python train.py --num_hidden_layers=8 --hidden_size=384 --num_attention_heads=6 --num_key_value_heads=6 --head_dim=64 --intermediate_size=1536 --vocab_size=32000 --hidden_act="tanh_gelu" --norm="rmsnorm" --norm_place="pre" --norm_eps=1e-05 --positions="rope" --rope_theta=30300.0 --rope_fraction=1.0 --qk_norm=false --attn_scale=0.125 --bias="none" --tie_word_embeddings=true --parallel_block=false --init="uniform" --init_std_qkv=0.0335 --init_std_o=0.0 --init_std_up=0.0335 --init_std_down=0.0 --optimizer="muon" --learning_rate=0.00578 --lr_mult_down=0.7 --beta1=0.9 --lr_head=0.0107 --max_grad_norm=1.0 --warmup_steps=200 --schedule="cos" --final_lr_fraction=0.1 --batch_tokens=65536 --max_seq_len=512 --doc_mask=true --train_tokens=544400000 --max_steps=8307 --dataset="wikipedia_en"
MLP neurons of a small language model. Each row is named by its layer, matrix (down: output weights) and neuron, and shows model dimensions 128-223. Each number is 50 + 15 x the weight over its row's rms, rounded and kept within 0 to 99.
A block is one neuron, or neurons of one layer that tend to fire together. After each block is what it responds to, as a language model described it from the Wikipedia text at the highest values.

L5.down322:08 56 40 57 74 57 59 40 61 51 44 62 57 45 63 39 38 36 60 69 59 31 51 51 41 74 22 56 63 45 56 51 64 47 33 63 77 51 37 41 69 45 61 59 63 70 48 52 57 46 71 52 43 71 50 67 73 44 64 45 53 60 49 41 45 61 54 66 29 31 19 45 86 49 47 48 37 60 45 71 62 59 53 32 36 49 56 13 57 64 31 63 76 49 58 53
Responds to: Middle or final subword pieces of unusual proper names in tables, lists and prose, such as Arn-ett, Mooch-ie, Bass-el, Ballinam-all-ard.

L3.down52:59 71 30 78 74 77 66 23 53 79 59 49 47 31 48 33 78 59 31 38 44 61 19 52 46 79 72 47 57 27 43 68 73 37 49 56 32 36 73 70 63 35 49 50 46 36 32 20 60 54 82 41 40 28 36 42 39 45 28 37 39 32 58 37 62 45 26 55 36 68 73 40 55 61 42 58 57 59 33 60 65 39 59 35 54 56 48 41 47 62 29 48 47 49 33 60
L3.down228:40 53 71 58 33 57 53 56 23 44 27 55 57 49 36 25 49 45 60 90 67 71 51 48 58 30 55 39 46 29 38 49 38 59 49 46 74 52 72 99 55 41 62 56 52 63 54 38 66 78 61 51 87 72 58 66 72 52 48 46 52 23 33 48 52 52 31 57 38 45 57 66 62 35 41 68 62 42 58 56 77 43 69 33 72 57 36 47 48 68 50 60 41 20 48 25
L3.down384:39 46 62 55 56 46 31 34 43 68 44 43 31 67 75 39 40 38 50 60 40 39 50 80 55 64 40 69 50 66 54 26 72 60 49 66 44 43 52 64 74 57 55 84 53 06 68 72 50 63 65 49 46 72 65 56 50 31 38 63 46 40 34 45 62 23 42 62 61 45 56 78 50 46 28 66 53 52 68 55 59 89 36 55 59 43 61 48 44 37 32 54 37 47 51 62
L3.down851:74 26 47 42 65 68 46 75 29 64 31 39 48 47 65 44 40 48 14 59 40 31 35 53 31 56 24 25 60 53 60 61 68 72 54 24 33 35 45 17 74 48 56 39 80 17 47 20 59 68 39 44 58 34 36 46 27 58 39 46 71 63 75 61 59 59 47 51 55 32 42 53 53 72 37 49 57 53 63 74 31 46 74 61 45 51 57 67 33 40 45 66 77 36 32 43
L3.down866:48 43 61 60 87 49 47 57 40 58 47 57 35 49 48 51 76 47 69 65 51 74 89 42 39 54 55 43 81 48 51 62 64 41 32 50 63 53 58 65 55 43 21 66 61 46 34 78 31 32 60 72 53 46 28 44 25 68 35 57 46 73 34 75 60 39 24 48 68 44 68 27 26 56 28 71 40 42 69 46 45 42 51 42 89 54 56 48 48 48 27 48 54 37 41 63
L3.down1329:59 55 40 44 49 30 65 28 39 52 62 61 48 53 50 67 25 74 33 27 43 63 54 39 49 32 52 71 52 49 59 46 35 42 33 39 41 35 68 42 38 57 42 59 41 52 49 48 21 51 72 44 69 61 43 54 66 51 39 51 47 17 43 61 79 57 54 71 42 57 67 68 53 72 42 14 57 44 58 51 48 61 44 46 48 28 32 42 67 52 88 50 58 68 49 70
L3.down1415:54 52 82 67 34 46 32 27 25 70 49 68 41 61 35 69 61 33 62 36 39 75 46 41 40 64 31 47 46 44 58 80 38 44 32 43 38 62 62 51 49 55 41 59 64 13 63 61 42 58 63 56 43 31 46 25 62 32 54 44 38 33 42 41 58 44 52 55 32 51 63 23 57 67 50 31 42 51 56 48 42 23 66 43 34 67 47 39 22 33 57 41 53 43 60 49
L3.down1433:44 39 46 71 48 48 55 57 63 56 25 61 66 29 43 27 30 73 61 45 40 56 70 54 59 52 40 81 59 54 17 46 65 46 60 65 48 58 50 81 60 58 38 14 62 55 49 56 63 41 71 45 28 32 21 31 41 28 48 46 67 31 40 55 35 34 37 48 35 48 35 77 56 51 67 69 44 58 39 77 37 35 33 30 58 46 66 48 63 43 46 43 50 46 60 40
Responds to: Tokens right after a number, chiefly table pipes between numeric cells and unit words or pieces such as mm, fps, metres, yards, per.

L5.down1176:34 72 51 46 59 37 63 55 29 60 53 41 57 62 25 59 37 43 46 35 77 38 44 25 60 21 60 41 56 50 66 50 53 49 55 30 58 68 61 43 51 64 17 66 65 50 38 51 54 65 48 22 83 42 52 43 53 39 77 56 32 61 20 59 69 49 46 35 60 76 84 72 53 42 60 46 51 47 43 76 23 59 33 51 64 56 66 63 56 77 54 48 71 58 31 44
Responds to: Plural suffixes and plural or object words ending a phrase before punctuation, such as "-s" in counterparts, Rings, Lettres, and them, years, colleagues.

L3.down141:52 42 31 51 52 30 43 40 58 42 41 30 35 45 38 52 65 33 48 53 95 34 44 62 57 43 72 71 47 67 60 59 43 54 56 71 49 29 45 55 48 61 79 70 28 29 48 28 76 39 43 52 42 56 48 59 33 38 56 12 33 62 57 37 53 62 47 57 52 29 71 36 24 30 51 18 68 30 33 39 56 60 21 77 50 32 69 24 36 58 61 33 33 57 70 43
L3.down399:24 50 47 27 46 60 59 49 61 48 28 32 56 53 45 56 65 46 47 51 55 63 46 60 27 58 61 55 60 55 43 35 41 52 45 44 33 75 35 59 58 50 47 47 67 37 55 57 50 28 55 57 25 34 47 51 48 19 59 38 45 50 49 44 67 40 48 41 66 49 41 46 35 80 54 46 50 61 69 65 60 79 25 62 55 45 45 21 46 75 48 40 86 54 29 60
L3.down970:64 62 48 46 53 46 45 50 59 31 00 71 61 42 18 38 22 42 31 53 61 43 43 46 80 66 37 61 42 45 56 45 51 39 52 56 19 69 51 64 61 49 47 54 29 41 32 30 72 34 45 37 52 37 13 41 51 30 41 15 64 40 35 54 55 68 68 68 27 68 60 42 60 45 76 36 64 69 53 67 48 30 45 55 42 38 37 28 51 55 36 40 37 62 61 60
L3.down1002:29 49 79 44 67 44 46 59 57 22 73 29 37 45 52 08 58 36 45 62 61 89 16 39 52 49 62 41 36 55 40 52 57 34 65 35 34 58 48 53 43 68 66 47 55 69 35 55 36 54 43 52 65 42 20 39 52 54 17 67 47 42 52 64 55 49 47 64 41 78 54 64 54 81 64 54 53 52 45 76 50 47 83 57 38 43 48 16 43 52 51 41 64 44 54 55
L3.down1184:57 51 47 46 40 65 41 39 56 83 32 39 38 52 42 58 34 84 46 46 81 21 41 39 51 87 84 44 56 32 41 37 58 58 53 62 56 52 65 25 59 58 67 55 43 41 72 45 65 32 64 71 71 38 32 43 61 45 57 17 68 61 49 31 44 65 43 16 61 67 44 40 44 55 30 47 62 53 80 34 45 63 31 59 25 50 74 52 57 70 68 29 57 60 52 48
L3.down1250:49 61 61 55 36 50 47 50 60 59 18 59 48 57 30 41 45 56 44 50 29 21 31 40 21 55 30 62 77 70 33 47 47 39 31 54 32 47 60 24 64 41 40 63 32 29 57 64 55 48 54 59 49 49 86 74 54 35 66 35 80 52 51 61 60 64 43 45 35 43 44 42 50 50 33 53 36 51 34 41 60 64 50 52 41 34 63 26 28 53 46 55 80 49 54 57
L3.down1268:45 52 49 51 54 51 42 37 63 61 53 30 43 51 64 51 29 53 32 51 43 39 22 39 77 50 53 53 31 55 40 56 66 85 54 34 29 57 43 59 29 47 36 59 36 53 38 59 49 81 65 34 34 76 34 45 68 26 45 52 52 37 34 55 74 45 49 53 34 43 09 49 52 88 24 77 70 66 53 53 39 63 65 41 39 31 58 36 28 48 36 59 73 55 22 66
L3.down1459:77 62 38 60 46 65 68 53 44 42 26 36 36 61 30 75 71 68 64 57 59 57 53 65 51 52 60 56 43 36 63 38 49 38 57 54 59 57 53 54 50 41 52 40 24 35 69 45 41 54 64 57 51 42 64 73 38 50 50 39 86 59 37 68 54 67 60 40 68 28 43 60 69 52 60 78 46 69 64 67 69 56 45 47 38 67 60 45 62 41 55 64 34 72 57 49
Responds to: The closing pipe at the end of a markdown table row, just before the line break, in sports stats, election results and filmography tables; also long ---|---| separator runs.

L3.down10:88 25 35 38 57 43 59 63 35 76 64 62 46 26 84 68 53 62 54 36 48 36 69 61 60 70 43 75 50 63 50 36 49 88 72 51 40 33 23 54 47 47 51 74 49 57 50 35 45 58 84 39 52 67 31 52 66 83 62 53 77 33 53 31 41 51 60 39 40 35 64 49 51 66 41 31 30 21 54 46 48 67 36 55 45 49 43 41 46 55 49 46 68 39 47 42
L3.down28:61 45 62 60 56 39 57 45 46 30 09 52 68 25 42 48 63 48 45 46 57 51 57 59 65 39 59 82 49 28 33 39 29 40 48 31 43 54 67 63 60 48 58 67 57 76 22 36 53 38 92 50 59 53 26 58 53 39 29 52 48 43 45 55 66 64 48 24 65 41 41 50 58 27 52 62 66 61 49 63 62 45 59 36 61 46 61 61 52 34 71 20 66 39 68 50
L3.down47:55 60 45 60 49 52 48 36 68 55 67 65 44 69 39 36 21 43 53 42 27 60 31 55 54 50 77 53 50 34 49 33 37 62 59 17 67 87 60 46 39 53 56 26 52 48 47 54 48 79 60 37 58 50 57 82 61 43 21 49 40 50 44 49 62 58 59 65 55 41 20 60 66 49 50 33 38 34 34 48 54 21 32 41 22 74 44 49 41 56 61 30 43 40 55 44
L3.down644:26 28 22 63 69 53 09 29 56 12 63 49 44 20 52 53 33 57 78 54 43 47 28 40 53 36 56 48 52 35 61 48 62 39 45 64 52 64 61 48 37 54 69 42 69 20 33 80 57 65 80 53 55 30 38 49 65 54 52 42 63 51 59 23 69 39 30 30 45 57 67 48 63 54 58 54 50 72 46 30 50 62 63 42 72 64 49 23 75 42 52 42 32 29 44 82
L3.down1173:35 56 63 44 70 32 44 48 43 37 42 65 46 81 50 57 81 49 81 50 56 78 40 43 43 38 41 65 52 79 48 52 41 25 44 32 47 28 20 58 45 51 16 47 66 45 41 65 57 49 66 39 45 56 44 41 49 64 64 44 54 69 47 25 63 72 44 66 37 65 43 55 74 20 59 72 52 48 35 49 30 60 40 46 47 42 45 56 49 41 28 62 27 57 64 56
L3.down1180:43 34 31 50 84 32 60 54 29 68 47 43 30 48 53 35 37 52 78 89 43 66 58 20 41 44 25 48 76 52 29 34 58 38 40 63 33 47 57 55 61 44 80 31 50 46 58 42 20 57 75 58 46 61 27 56 78 14 55 59 71 17 43 46 56 30 61 46 38 41 18 51 66 49 58 44 44 64 57 54 63 41 72 47 72 56 61 55 47 44 61 34 81 30 15 52
L3.down1306:60 64 59 28 46 29 62 48 57 38 42 37 50 64 60 70 58 62 48 58 47 48 58 37 78 51 40 45 31 64 39 84 66 44 45 51 35 28 43 40 47 49 68 43 58 35 31 53 66 72 63 32 52 74 22 66 51 46 47 54 39 52 47 66 56 60 56 59 34 31 50 45 65 56 61 40 51 33 63 47 28 40 63 28 33 38 20 50 30 66 62 53 54 38 76 61
L3.down1476:40 62 35 48 59 49 45 52 34 47 09 63 62 44 47 76 19 48 88 58 58 56 58 55 77 53 61 49 58 46 62 51 59 31 53 60 80 64 49 20 38 56 27 69 81 30 52 62 57 44 69 62 33 50 45 57 49 76 41 34 36 41 49 45 65 50 63 66 72 31 63 52 34 36 72 47 61 53 40 65 32 38 65 35 54 46 58 39 43 49 47 55 80 65 60 75
Responds to: Final word pieces that complete a split first name, or a middle name/particle after one, e.g. Mary-am, Margo-t, Brigitt-e, Henri de; occasionally other split words.

L5.down1114:55 58 50 59 70 46 64 29 47 19 39 88 55 54 46 44 37 63 86 67 40 27 49 22 31 21 65 63 37 54 52 28 45 55 45 38 50 50 55 78 35 68 55 63 64 60 43 57 62 35 26 54 66 77 37 57 66 46 59 43 24 43 62 71 65 59 38 68 26 55 74 65 57 47 41 71 53 73 57 61 50 51 63 38 45 68 81 55 17 42 40 39 75 46 46 44
Responds to: Closing pipe at the end of wiki table rows, often after an empty cell; also spatial particles like up (to), across, atop, trailhead, Back.

L5.down900:52 41 37 55 42 64 14 54 51 36 51 42 66 41 20 65 91 70 41 51 24 52 87 28 73 31 44 53 65 53 73 64 57 42 54 23 53 63 68 67 37 47 35 71 51 73 52 59 71 40 45 54 36 41 55 59 39 55 65 53 30 23 34 62 28 78 55 46 69 33 83 41 63 32 26 51 40 67 32 22 55 26 22 64 49 34 26 35 67 63 51 53 49 55 38 44
Responds to: Separators and function words right before a number: table pipes, slashes, and "of", "and", "aged", e.g. "total area of", "| 264".

L2.down313:65 55 51 41 70 43 76 57 48 47 52 27 54 50 52 58 79 47 63 45 55 41 54 45 49 49 69 56 60 62 66 28 51 43 60 70 31 58 72 61 26 38 46 55 69 58 69 42 74 53 68 44 65 30 42 44 48 65 43 45 34 63 45 59 66 47 30 59 61 22 36 36 54 51 43 36 35 39 57 61 64 29 61 43 65 68 38 65 34 63 77 62 37 75 26 39
L2.down542:58 84 51 41 54 46 64 52 59 24 29 34 73 44 64 51 63 63 38 71 46 47 67 55 60 41 71 69 51 51 55 43 43 53 58 52 50 65 96 51 69 49 30 54 56 77 51 35 53 84 60 57 66 48 50 63 47 48 70 33 16 38 57 35 50 38 41 54 61 65 57 46 53 59 35 19 24 50 42 34 56 51 35 49 61 80 53 40 58 32 51 47 52 71 58 55
L2.down972:28 65 56 54 57 52 48 77 72 67 48 44 51 49 32 49 74 54 63 74 48 40 47 31 32 67 66 53 32 25 21 38 61 73 68 23 63 42 45 33 58 76 44 61 10 61 53 58 45 65 57 52 99 43 57 67 50 53 42 49 33 64 39 45 24 45 45 62 43 52 62 49 51 52 47 64 25 37 50 43 48 59 42 59 41 57 38 44 46 40 49 41 75 36 49 12
L2.down1153:53 49 45 37 43 38 51 27 57 35 05 50 60 61 51 51 43 64 49 50 57 48 44 43 56 29 36 71 69 45 55 58 51 60 62 66 49 44 37 48 63 62 67 63 49 48 46 53 71 47 39 36 48 43 55 66 55 34 50 57 61 32 66 58 39 63 21 66 33 16 69 69 28 48 47 37 31 59 50 58 37 60 60 16 23 53 44 48 53 38 39 45 38 54 21 51
L2.down1318:31 55 47 65 59 59 43 69 49 61 64 68 33 56 40 47 29 51 40 54 59 75 40 56 37 32 46 47 52 39 63 44 48 46 54 66 57 54 63 25 79 17 35 31 50 25 57 33 46 62 51 78 62 38 62 44 61 82 28 53 65 65 69 63 13 55 49 36 60 55 29 39 22 44 85 55 28 60 77 62 54 60 57 48 59 65 71 63 44 28 36 46 49 66 61 68
L2.down1384:80 52 62 24 33 53 41 38 52 57 66 54 64 50 38 35 88 53 37 55 81 67 53 43 39 39 57 26 23 59 84 23 51 41 40 27 30 39 68 58 40 53 58 60 56 39 63 66 67 75 55 36 52 51 47 77 30 52 84 84 84 37 20 60 49 60 34 58 67 45 49 47 51 59 76 40 54 54 37 15 62 49 73 57 32 28 49 71 51 35 25 46 49 47 39 51
L2.down1449:15 35 64 62 55 38 57 64 63 72 51 58 49 39 47 45 69 52 47 61 79 62 58 24 38 82 43 42 61 37 83 32 68 71 71 55 36 52 64 65 35 39 45 46 40 24 31 20 51 67 73 70 71 37 65 43 67 49 31 58 51 58 61 51 51 41 24 53 63 50 51 70 39 50 46 60 47 36 45 68 36 22 37 58 47 63 43 34 52 46 46 62 60 60 62 28
L2.down1475:65 33 53 31 52 66 40 43 41 53 57 23 55 65 46 66 86 21 28 57 37 47 28 42 39 27 37 55 56 53 60 45 49 44 61 34 56 43 57 74 32 15 64 71 56 80 64 60 45 82 62 21 38 71 87 37 31 51 83 66 56 37 67 51 46 77 55 36 86 29 54 69 63 55 50 55 52 75 42 61 67 65 69 80 83 63 39 58 62 46 81 72 57 32 41 53
Responds to: Mostly the pipe cell separators in number-heavy Wikipedia tables (climate data, vote counts, league stats), plus some numbers, coordinate symbols like ′, and quantity words like about, above, century.

L2.down74:63 33 39 66 74 44 54 43 41 73 54 22 28 65 43 44 24 65 86 58 59 49 50 52 37 40 46 51 27 56 41 55 42 43 61 46 67 46 45 17 67 31 45 55 45 61 70 23 61 38 55 51 44 61 47 40 64 54 33 38 41 20 27 38 39 53 62 41 61 49 69 31 45 59 57 65 31 60 37 34 61 67 53 67 20 40 56 72 37 45 40 42 52 35 80 68
L2.down109:40 63 33 70 59 51 54 19 55 50 12 24 58 35 43 44 52 67 35 51 37 51 61 53 85 62 36 35 71 50 49 32 47 52 60 77 81 25 94 16 48 56 75 59 29 50 54 67 46 57 52 42 55 56 30 42 53 50 37 51 68 47 81 30 39 60 41 42 52 57 81 39 38 35 70 69 53 44 41 67 39 49 49 69 43 39 33 48 31 55 65 65 50 48 57 26
L2.down227:47 39 43 65 53 42 80 46 57 64 34 19 32 56 38 69 72 36 62 34 56 35 39 54 68 57 42 49 55 67 69 78 87 32 32 44 45 39 68 35 41 75 51 59 40 24 50 44 48 11 56 38 84 71 46 43 51 66 37 36 45 32 55 47 55 73 47 46 66 47 37 30 57 41 51 34 46 59 52 60 45 41 48 29 72 80 48 49 48 65 46 64 49 56 51 67
L2.down1033:77 70 31 10 41 35 60 29 58 11 73 34 34 66 60 62 69 65 59 59 52 55 33 44 50 71 40 48 55 61 41 43 63 48 75 50 48 39 65 46 45 71 30 46 71 69 45 37 17 73 45 22 27 39 63 51 60 63 62 66 37 40 50 38 56 38 51 34 52 48 47 71 31 45 53 70 35 73 57 44 50 56 56 62 36 33 45 62 75 58 56 24 46 73 72 51
L2.down1118:48 39 56 34 35 18 54 57 59 20 48 54 45 57 54 15 22 68 54 45 36 33 24 63 25 51 49 57 61 25 61 23 32 53 37 66 46 64 64 56 61 68 45 61 37 49 54 52 41 55 87 40 46 48 38 25 40 40 41 76 45 37 24 47 68 59 51 78 40 63 47 57 46 40 64 50 56 52 21 60 75 39 23 44 59 59 62 49 41 22 43 52 60 64 58 58
L2.down1175:42 34 43 62 50 19 67 41 34 49 36 75 36 40 34 50 00 59 59 33 38 55 33 29 55 16 44 87 60 26 57 18 63 60 06 50 31 71 61 46 43 64 79 40 42 25 60 54 27 31 64 26 46 36 32 64 42 68 22 49 44 66 34 44 47 33 48 39 44 35 57 65 38 52 41 54 42 38 68 58 38 87 36 60 84 63 43 31 60 64 84 55 42 42 66 70
L2.down1378:72 40 61 46 56 48 34 68 44 43 53 36 32 51 33 41 38 53 79 49 50 39 49 54 48 75 54 54 47 57 58 35 27 50 62 51 52 52 49 76 47 41 29 39 51 41 45 49 67 52 15 25 27 73 59 47 97 85 44 71 44 33 63 72 61 22 37 24 50 56 72 73 34 33 63 57 60 41 57 61 46 60 55 57 35 45 53 51 55 34 62 72 34 29 79 58
L2.down1503:55 27 50 25 28 82 65 58 51 31 12 35 39 44 75 51 32 50 36 34 49 61 56 70 51 41 57 53 55 64 42 23 32 63 39 42 55 31 64 54 45 69 55 41 45 44 32 43 47 46 36 57 63 49 27 30 70 52 49 48 31 45 37 05 61 44 31 43 42 76 37 23 63 54 35 90 68 36 45 54 36 56 41 41 47 54 16 61 45 44 34 70 47 48 65 46
Responds to: Plural suffix -s and plural nouns, mostly for groups of people, e.g. People(s), merchant(s), Supporting artists, workers, archeologist(s).

L2.down19:63 57 67 29 63 47 58 34 77 42 45 53 47 59 71 46 86 56 48 39 33 61 53 31 33 42 37 26 51 52 34 66 66 54 67 23 72 51 43 33 63 29 72 55 44 59 68 62 54 57 56 26 49 35 54 56 58 56 35 46 20 52 43 59 43 76 75 65 48 49 42 41 38 30 59 31 64 27 74 38 77 41 35 65 53 62 47 51 37 56 62 60 66 53 50 48
L2.down46:76 31 65 61 48 33 42 58 52 50 52 58 64 57 64 51 60 45 46 66 41 58 73 69 57 72 68 43 45 64 42 48 55 53 67 43 22 50 50 63 41 41 45 48 62 52 49 64 48 45 48 59 61 34 50 72 43 36 60 39 42 57 64 56 19 91 43 78 45 44 26 39 52 65 53 53 45 63 57 74 84 52 53 63 59 67 53 26 64 32 31 55 69 48 35 36
L2.down420:65 44 31 44 99 39 13 98 38 79 38 53 71 43 54 60 62 26 52 24 33 82 22 58 44 29 47 76 47 44 45 72 55 54 38 23 43 40 62 18 74 23 41 45 26 43 48 45 64 52 50 37 44 67 33 83 51 40 58 66 53 44 65 67 59 57 63 51 64 40 28 65 59 71 51 48 51 52 72 81 22 56 61 63 56 37 22 69 39 41 34 67 46 73 35 50
L2.down438:54 71 51 57 53 23 40 55 57 46 74 35 57 25 47 62 52 50 40 59 60 60 75 53 60 69 27 20 47 67 50 58 72 60 33 57 66 34 35 66 71 40 59 57 43 36 61 50 51 46 39 71 57 54 80 47 44 61 46 19 26 68 52 51 52 35 39 36 55 40 55 30 40 48 58 36 48 61 58 58 72 73 25 65 36 51 78 48 52 56 37 52 59 49 50 57
L2.down545:59 47 38 48 53 40 38 75 61 95 57 46 48 73 30 73 37 62 48 38 48 76 43 53 71 57 51 47 75 38 46 38 75 44 41 37 66 58 65 47 61 49 84 56 48 56 15 51 56 48 69 30 42 28 42 49 69 40 60 35 57 39 47 36 60 42 40 46 37 62 58 51 58 46 44 24 39 77 40 47 41 59 62 74 48 65 53 53 21 38 38 51 39 56 41 40
L2.down668:46 69 68 74 25 40 51 57 34 78 43 63 55 43 59 59 82 63 45 71 70 46 74 47 58 29 60 53 50 51 55 45 73 68 44 52 47 79 60 45 54 49 73 32 61 37 27 68 66 15 40 62 34 21 50 39 74 47 52 52 66 62 64 12 49 40 45 75 52 53 57 41 79 46 50 48 69 57 59 52 48 89 29 48 59 49 60 68 84 59 53 49 74 53 37 59
L2.down950:32 49 42 41 53 46 69 65 61 15 38 32 51 55 57 43 46 42 40 55 25 48 15 47 57 42 40 39 34 53 30 33 56 42 36 47 46 75 21 70 53 50 54 57 78 60 35 65 52 53 75 28 30 55 48 50 60 10 57 21 57 55 36 59 31 50 41 42 43 78 35 37 76 62 44 72 31 53 38 45 31 49 51 67 57 24 31 71 49 47 48 58 32 82 25 52
L2.down1411:44 62 56 25 66 22 28 69 55 36 26 57 51 76 75 31 35 66 61 25 43 62 48 55 57 37 74 13 77 65 46 33 33 33 59 44 46 36 58 45 51 31 68 52 43 58 40 31 52 24 63 19 49 70 39 50 45 57 68 76 30 40 48 22 65 90 31 43 47 44 51 65 40 43 59 24 40 55 63 52 63 53 45 44 28 62 55 51 57 52 32 56 32 34 51 39
Responds to: Last piece of a proper name split into word pieces, mostly surnames and place names in tables and biographies, e.g. Sim-s, Ewar-t, Kas-s.

L2.down254:54 52 36 43 51 50 65 56 47 38 30 60 66 39 47 45 39 60 52 35 61 24 36 37 34 39 80 32 56 71 39 61 71 56 47 74 31 53 52 47 52 45 63 35 49 69 41 58 37 32 43 40 28 75 35 47 25 22 62 39 71 55 51 67 56 41 68 37 37 66 55 52 37 62 44 33 88 84 63 57 61 50 55 67 58 25 27 56 32 63 50 42 34 45 51 53
L2.down414:57 99 55 68 54 68 64 41 45 24 57 28 35 44 51 51 45 52 47 63 33 13 45 47 43 37 40 30 71 50 41 66 62 70 69 47 27 46 68 35 59 45 65 43 46 32 60 39 50 54 40 51 57 40 46 56 85 55 33 63 73 52 30 44 40 52 55 42 63 36 55 46 34 70 75 27 16 79 68 85 66 54 43 22 46 63 69 34 69 68 46 35 24 34 20 48
L2.down603:51 44 57 56 49 53 37 63 89 75 48 60 58 47 36 87 74 50 66 25 66 75 39 54 51 44 45 46 35 42 52 53 45 59 54 44 76 52 55 62 00 90 44 74 46 44 44 35 28 58 35 52 36 42 47 65 52 29 48 49 66 54 54 88 45 62 33 46 54 66 56 38 56 75 56 49 54 52 44 59 60 28 71 65 44 10 42 67 48 81 61 61 44 34 60 51
L2.down766:37 48 41 34 58 61 52 43 60 49 46 38 65 48 54 38 47 26 37 41 58 48 26 59 57 29 53 49 38 62 56 75 23 34 28 61 64 63 55 83 49 67 36 39 46 75 51 35 35 52 54 44 48 44 37 66 48 45 22 60 74 56 37 46 36 48 31 32 54 55 50 66 38 70 42 67 05 80 44 40 68 42 41 48 71 61 38 59 33 65 53 27 49 56 62 37
L2.down782:58 47 29 61 50 48 52 70 64 77 32 47 67 52 32 36 72 53 43 34 50 45 50 42 55 43 52 57 32 57 34 52 51 66 73 61 41 52 62 50 27 74 69 54 47 37 33 54 24 55 49 43 49 48 13 51 28 59 50 38 64 47 30 54 55 38 89 71 54 44 67 54 52 58 51 22 50 36 47 30 46 28 64 45 54 59 38 58 67 62 56 58 57 64 61 60
L2.down994:31 75 50 43 40 51 54 67 43 31 71 39 60 32 59 56 71 55 48 58 41 21 37 91 52 32 45 54 38 54 24 38 54 32 47 37 43 50 54 49 54 51 60 56 37 50 51 15 25 48 36 68 24 61 39 45 43 57 44 25 66 60 18 50 47 54 49 41 39 31 46 47 70 45 76 87 41 56 60 42 58 56 46 62 48 80 92 40 30 64 31 46 36 54 34 54
L2.down1224:41 51 36 73 68 65 45 65 74 47 67 13 53 53 16 52 99 35 32 55 48 42 36 45 32 47 59 29 65 36 43 20 63 58 35 50 49 45 15 32 51 41 63 44 50 52 68 44 55 47 22 38 34 45 31 47 52 40 61 42 42 38 50 43 25 42 70 39 43 56 61 60 46 48 00 71 45 45 58 59 58 40 82 52 53 28 52 29 34 52 75 64 51 65 50 35
L2.down1533:32 60 35 53 42 37 69 83 51 45 37 69 46 26 48 40 83 89 74 46 16 29 62 35 16 51 63 48 56 50 62 38 63 26 40 39 49 28 61 76 33 76 63 70 42 52 42 34 51 50 49 41 53 74 50 58 50 74 61 41 65 62 45 56 36 59 39 38 68 37 44 48 43 67 60 47 68 49 68 52 61 51 62 68 70 48 63 50 48 36 50 29 16 69 68 51
Responds to: Pipe separators closing the last cell of a table row in stats and results tables, e.g. after "—", "2–1" or "3.8", before a line break.